{"n_layer": 11, "d_model": 448, "n_head": 7, "n_kv_head": 7, "head_dim": 64, "d_mlp": 1792, "vocab_size": 16384, "activation": "squared_relu", "norm": "layernorm", "norm_place": "pre", "norm_eps": 1e-05, "positions": "learned", "qk_norm": false, "attn_scale": 0.125, "bias": "none", "tie_embeddings": false, "parallel_block": false, "init": "normal", "init_std_qkv": 0.0204, "init_std_o": 0.00434, "init_std_up": 0.0204, "init_std_down": 0.00434, "optimizer": "adam_variant", "lr": 0.000684, "lr_mult_qkv": 0.5, "lr_mult_up": 0.93, "beta1": 0.9, "beta2": 0.98, "lr_head": 0.00568, "grad_clip": 1.0, "warmup_steps": 271, "schedule": "wsd", "decay_fraction": 1.0, "decay_shape": "linear", "final_lr_fraction": 0.05, "batch_tokens": [32768, 65536], "seq_len": 1024, "doc_mask": false, "train_tokens": 470400000, "steps": 9906, "dataset": "wikipedia_en"}
MLP neurons of a small language model. Each row is named by its layer, matrix (down: output weights) and neuron, and shows model dimensions 176-431. Each number is 500 + 40 x the weight over its row's rms, rounded and kept within 0 to 999. Numbers have three digits each.
Before each neuron's rows, "fires before" lists the tokens most often just after its 100 highest values on Wikipedia text that the model never trained on.

fires before: "\n", ":", " chronology"
L5.down231:496509455516535610572542560465590445540453472510494414527529446498596499521464456513389500597497406516492491478470537495529504441451504467435476497500458525558428533475503449517561498492515488535557475501514488492526541471510520474473527551544476521569581484531487542464496474520468486503543485515532438511542450437517471387467467555462550489494531404502444493515424450501472516582544506481528513520520496586470466497511498470450538489462455502485518505493449546521435429596542434478480513497489454453473492474553552478484503527530582473504500478518567461465495492448432601475561530481505474470472487463463512488474520461492569489480466585571488489474516477488443523493500443498416591473481466518513459537597535523441508501515520533533536487460513530543508502507558531

fires before: "9", "8", "7", " a", " he", "LA"
L8.down691:473555522488474462480518449454523523528559462437449498511482539542529410464491532553522485505652475485463558521569539488526556521496540492486489572469567558483468577521500471453498461566551512494530541534488488479544511468550604517479458492465457488552503431525455526495429507458433545446486495485478557574484508483470537471489520461502500473481463467470457562490469491472492508516508486497537521538510418438448536486533475513472486484540565458467505535469457417476536479512474521481572536559344523578441502452529496516505486447486470523564506528439459480502455506446416519510501542516539508471484427432467491448463515580554478475512453429462451472488506426512507598562522521445473479555534529384456437494444481447588519554478568579474485546479575566514514500503571503

fires before: "\n", "American", "The"
L5.down531:532480535472543494517484478531595579479517518529547481502552516477433460513428506527404492507520418546448461556524500498518523473482465502454469465499513510542457488559545517523501551503492483439505472414472592581509549431516475383459510509533526460467465478507499486482479553526496391430464403541522522484389578532509500501430515458446483445547498475553503534449502463556479474609500491521526508617509479502485478415485459491467526536500499521477542523459545446557516481459576506496459456510477505530440549533501477550538492456486538498510477492487568552510532538498565490504538452525499514491514522474532523504523498495446509474504435481465467457487513524468461516513607409543480489537544518415460507565466541456549499499514574493500578515471487389501481496518479514

fires before: " |", ".", "4", "3", "0", "8"
L5.down961:521538494507544443531441518506566514514548503526476495515491495407541583494455585524540510514575484506537475489554502461505498567442445505481548492535443506473494528540501532522470454463520486441500521508549533532566500480475587547560523520470560455486504469437467511529515523503584488400405457500557526491463543538514506481453486539533464506533522460470487460482518504456523558481484502506498460553524512539470474431572449498486554486454466558440496573509478515442536519451502490483531558512434462475420551541478401476432536532523497508486559479463528485510493478491504508525511465528467515554483549492555535495519447497486434573446525502522534440503506532557462460509597456413516532521455498459543453438462493531517448507476523463461481500458419527513523486469485501

fires before: " |", " film", "\n", " release"
L5.down364:537450468508440478494479446562452583544423501466513518520548481479559510481492401553523529499496491511522452501508524498521466528438540503499540451520545549474417586474476452503454521446543486561452411569473502586507460485515463497457552432441524498610463441548514498469479476544520523508474549471500426415498455443499509514568461468547528585497502513526616474512527485486490475441506523506494535498508516491540458556474443474519561391473528484479465464514459499446425487559407486509539459422487477491520487525532562457488482532490542491506514495494496490423542513466581452476487480489465535508529428583470503493407521523528527486459469556546513545501517487554494458439520538486451526567504534531562458541483492497442474433441618442452544545524439524449460489543479475

fires before: ";"
L8.down784:523572453522449485503475443546560487546405520511514511520485478502479461563538424557448500511322479575446476502539537458538456549513514475532537527457472466477481495508511446560456479527422527524492543366477505497517516507473486527474448445541458418510455544526484502511454550475490541524445519492438520414486480518504473509526517494502490562530500427565485524524493405531485510400547595523429497487507460484489457454558536529444505499496589553498548505434581471453488448557517501552498434467658535529525507521548561536462492472504539521430461548493530535567508454518522481487539508536490499481464490517496550547473470482493549482462448497503542492541458508459501484520538538484488501438491470507469505523483536521467428504517474427503495491499504492473563495449482466

fires before: "\n", "==", ".", " =="
L5.down544:524510475507483430476540406475484522561473525450500510546444528419495546531450473492481574547388547488398431541496518528424506484414518515542455486469485452436486495466467503550557391453508555519455467509474442511570531403498517511439473492530575508475438485476632509474419451443484532567544466546462485484460461480562488504490494574604493578455434519562570586527550529452499495495558500488536518494530426528500540535473535475512533523504527537484455480490494541533513495442464503521530474567511506492479536565539482514569473494584512495515456542470446540460472506484585473533466409440455467473471435577501470559497522472485496557442505500526530523518526503460503540545506561493518459518597442440514479511472413552477488445522462510565493497493504505448462476551482523

fires before: "9", "0", "8"
L8.down1377:496485515475558481510572454533478483563581502501470506551521531574472560473531488540560451498481493478473499500466519529494533452483504555547444543536485445472540557560531537546470455436555488491525496476515534503460546509445518496496493527424467487451504464551488439521486554464578458439460489508540434501537500523541521517464499479436426515457515545487596513521499459504488563494453491445558471507485470513592520549538510560546532536471509503521540526459439462443463591537467498498482543516476581496469531523489528512495545474495580543523547440452437462461467390469498497492508537543483497503525525519525525508517499496441488452449479498501401452477561464478449510495409534473486507515540474530413553500373515560475485498507435521476458532512588491517492550529431511

fires before: " |", " UTC", "1", "."
L8.down1143:554586585556547574494493424470501492492506516442441500525492457505505493425421468496501478461564451464554453508479494480526487495510527571487495573515512497513496478509514614428541465461573509518530537502495488528462445522511478446524509494476468550515540503496529457423546447502458552545476449578477465493550535494460457528529531531486498479508500527536541541495515518481510501468495552471489499511482430499466497464498505458487575446478491481491509512510455541435545503458523470494431499558489492527472524529434470459465488527532556521485550523410506546504448359588464552492524577485489503502558482513539540396541472521527496478490482470470545491572499508456488479429429525549513543559512570546463483485488434522496487449512584521512505446561573429463500590504504515

fires before: "0", "9", "2", "8", ",", "6"
L5.down1461:461490498511584544486452493444453449484457534515447412428587474599545542552526449457530522482484458527477489500462587486526534478492507616493463574499510572537471474516574535517511467597507448460524500515430501480502571483580502484472548501494486514507458554470483519504505511474470522505576517570499482534530508447573472527468455536554507501532520466500555488475567504530545572440471488424465489603534488504535498433514487489496476532503570522479556503491513475569476510513551495490533479492537448521561500489465498516500470527478452508486475433488511485533527535479457433607530450585503525537478421497456494525496429548551480490507518479483519501437562538444497523534505464498538450517502543475506509456499509480499531490453438489466539497503481422480534487529459529

fires before: "\n", " |", ".", " States", " "
L5.down1736:479540463488460499481581477508574497562457488526511558512564489509499524505582452536531559483484506374482513498532485484537436535414563554447480506540468520565464559464435450527548422469458441516501439510485600523533483541433555493455452506466469433571543472453534559522479468525517541458491525436448527474509462459459538498441499510541562516490445519536474424549489518472473485426585544517577527550502534496536430533515512554443515573541477524470437465538491486503430457511512540536518568450494497433441455562533539449444485501476472549562556521500516470513449433575475520510506495457558491551480533452500530488504457483546524521485508523505515521540535533493543439470514534502596367472435443426492449522457541506475513518529488458537499462458506450487566475480545558

fires before: "9", "8", "7"
L8.down1011:492407483525524490511493503544503499526488462476481602477495588592511524509510457497557443523517550496473506461492504553492504428489450517543439489553440479495502525487521514474568508498551525529521428507458527523549506489481474474480519451504535485495455482528468508509511491520480510504466450495570530487511524535591522474466395516491438434561478491549478570460544504481506571477482478489532413575482466489577507489503488489496526488521464542485472506422459431460457529524449442484496428464526551491461453514385398488538469497481495517539553472561469564481520534477460516507536511574526499509418539547529469445474516475602470452516502529537442496473527537507549521510450515476477449609471526567456541478440603489584492568500428539470464578479526496449502511507466505

fires before: "9", "1", "5", "3", "2"
L5.down171:503459501534590484492490517502465538526540502543429466520500496485445497466542550562493496472488472440437466505529516475499441471551607577488504582468478487434509437430530486587521496516412464516501517446496525497507485494519515419543467579517496484388456481540599447507439485518530519510477550504494474561450500517482518488478496518494542514547510526526512490439536459523567476543474552445461479482508466435489476453583535505480475534480466481506581481431539498538490505572516455504437526458419487481441474538484462480491461535515523504558506468515508559492483483519542485454473512505547480515496544539519471487558445450455490489524542567543546526481501458447474502493524519506580524424560558440477553513455503484514549515533479472513467521500456466499547471569527477

fires before: " |", "1"
L8.down479:532548532500552525493512431487479474520502440492602478486514530571497469454500525630513494475496507496494512456492444519432449499450505508512493499509534559491507509428472512537453489460483488519477544497528464449438494568606508428591435473501504553494550534478564383503458571492538421529457510502516460562514505436456568517495502571555554478610514496467522444534497524481524527498486510488488479505430490511442535499533507507487487510466479490507519500544477535496496538499520435483482452526550489433399481558444554526545454488545484534437497490454522415499481450516457519569412475420512523489443489476486515523506492491495551493507534490485503504474501531516524495507612560509481491494436415518534501454558506596392477481498524507530514510464463485474499431487518458

fires before: " |", "1", "2", "3"
L8.down578:423467538552478594519464557485535494491491568517487512437523550502546496460474560400518439507631519464462530588477486485539472480459516497504443487478565440501565471531505538494560487482475458530507484513518441548460462524482515492515488475510549429497479455492510516464458493500522518488554487512543531488516539458474485598503478566522470454544535488508576444537545462485505514556523548514496499499551518531490578471474519542405488472454451391437525451524438502533481458468471521363524498533572530457503550547489457444527507458474453516519534559470535464527545451442477556514491503512508474494545486551539435535488471509499532515499502498445463412504553512512510492465501539458529480547548544462488481531522465525486510421423515475495498498477451496463491494520502554

fires before: " the", " them", " his", " these"
L5.down574:475507499455472498488449543508469477490538502507400559524476473458524552495552551544508565483552534398496508514499499553420475463458552487541487463537536508494521509475484495501516476461434509464507550508466489485517461557425534475488536581456599563572545451525543532431515489446544464479485446473494480512537504496456561519444491420517532506464450517534491551496460538490612472470536465552522542563478503450596569531532458473559521492567478439544439537439507564548486494526481506491538507476423464622585513482563518437434495485503577479358471485540519460540427501559545534477484535508504440568473606506531482477408531479438517509520584559504481461481518490407509536447490498445452508543493488501545434494429527557513491481487487547458470452512468453438437530443529467

fires before: " the", " his", " them", " a", " these"
L5.down784:502498500529497532480524497513512559469477487453420504493512520493630458540464578463477478494506513438448439506497424493496529479398482569517542529441505478528479518511481468449519507506502499515515492501514495503497560496456536548554494427518520476427579498507424498494547540445546491430436436449509521576556499508508497519509545471469498511512501517460569502461487500483513507471589502555499596476457545515557501484494493519596517523431537474484564443523546500539483539499481495526504504485452520506502510582500486500509462442542517503495520513496440487522547580473533482521513562463504517619481582474545492498451588524530520444490526482540452465498523533447570496510510501497524559466547540529478516471575447450503534458415395529500422448488489445465433430481547525

fires before: "9", "0", "8", "4", "5", " |"
L5.down474:545500484494445499366494547487555513522604540515531471496492526531488559479469533530528466468388493551550461487531509455492492469554447536496538531490542505511483537546498435451478521577437449498512538493512469441595505516461488579440466530469597439494495505428527509497477518456582525430460518478573511548577542484484474472473530511451536487518490526548534483464491438510511538466409490489555546525447457529487521485534485502453480508543461570561459455512479517500489501467582487475487403499487486478544511459504450479521459476451481480443508457464497452431471475465461478505494449537521496515517577543454495494525501536483442492566486529474427474491532496566525535470548493424522401498491519459485486541512469551496487517496565483441527547478432451424534469547504522

fires before: "\n", ";", " ", "2", "0"
L8.down833:524573471448450463497450522516515552593472528467514496522475478490468493558511512538444546558428536557462513487549560545479467514553485509515478430472487466487458434503571448569511428532464540488540519427481509440499485418518457567447461513561505518483487551513387555524471549456448477464533502501471535545488493491469491487417469504598455492478526505542500457508466532510450510508501506447473544485488550522510509555537514475442405504505622563485456518483535574471542508472536459521463457445532491497563510508517527497415510544536492533475529450489584510499478483592486458511491415458479441497509460468496538525482505548515555520527473527486541436489486450422518506565459507520471530426490494478562455552477507459565483444485495471498558554487489493416605530540498564

fires before: "==", ",", " ==", " and"
L5.down1390:478470481470544503525516476524594566493479550483503472506487510498519447536430530538484498490427551587470517557486541564462554446495483504539512475485497419518430506537460438489501497449517512468403507418553539501486445471538526485525468489534448493507473421562478455520519435596443561509512506449526460468527473508515563478493468522534511486469562473513556520465487568497464487402524513472451511464487420534517514440536508539492478431488523606466488552483494537538535491532496508615459499489495521413572545577560511533517455533541540484481532570510532498465538531550542514429506485539455532488496488562514530530499557508481477534461510465561565462453484441454521532555511457531532605545519421432456543527496471480483525480478542444536479486497509479545424551463475511

fires before: " ", " |", "3", "9", "2", "4"
L5.down490:510478449603566388496521550490535513538472450541446421501520528486579522480493493459519453470577528503506528443531486579526493566503488489475482558499517520499555529514487510495395504478505537473477503481462554501481465434579515472502513396545489550493447552493493560522530522489478472520419472426572528486504578536497489483453478409399514472480470490478528553471509481549479476468516490540554535478502468506535486556495482510481491516568446506562528516616508492487522512476437523521521466503467446489520469475487489510540493524446576581473468443589438568479465468538421481495487600483529453474477493520514507491536448520460460493502503560461448503511522527517538540437521486489454556495542528477480436557550549478472481515540599483499518555493407510560448492496451478

fires before: "\n"
L5.down282:453505438502450439491486482497477576501478462507513549441580512543502510507421485524509544491478460517441462520502508465469551506362518503487498529498523486477455460497533497554476577500446572527506499497531498482443521480516508438498466475540560501488511511439480512524444484506582502504512548504515494505511522436473462560495534569495421497506535586524496496485523420533494456629475488492575521509474499498491575507568576494513483501514494521447532533542625515524537519509456438455577465521582523517461514516408558571511469406457527483496480426526484485546487437505490461501493478502528506433465482547508503530503520455475511461456494500492525518516491508538492563517535555480494430562511524516537488491458466399544534512507479501514503560476454559400435505526489564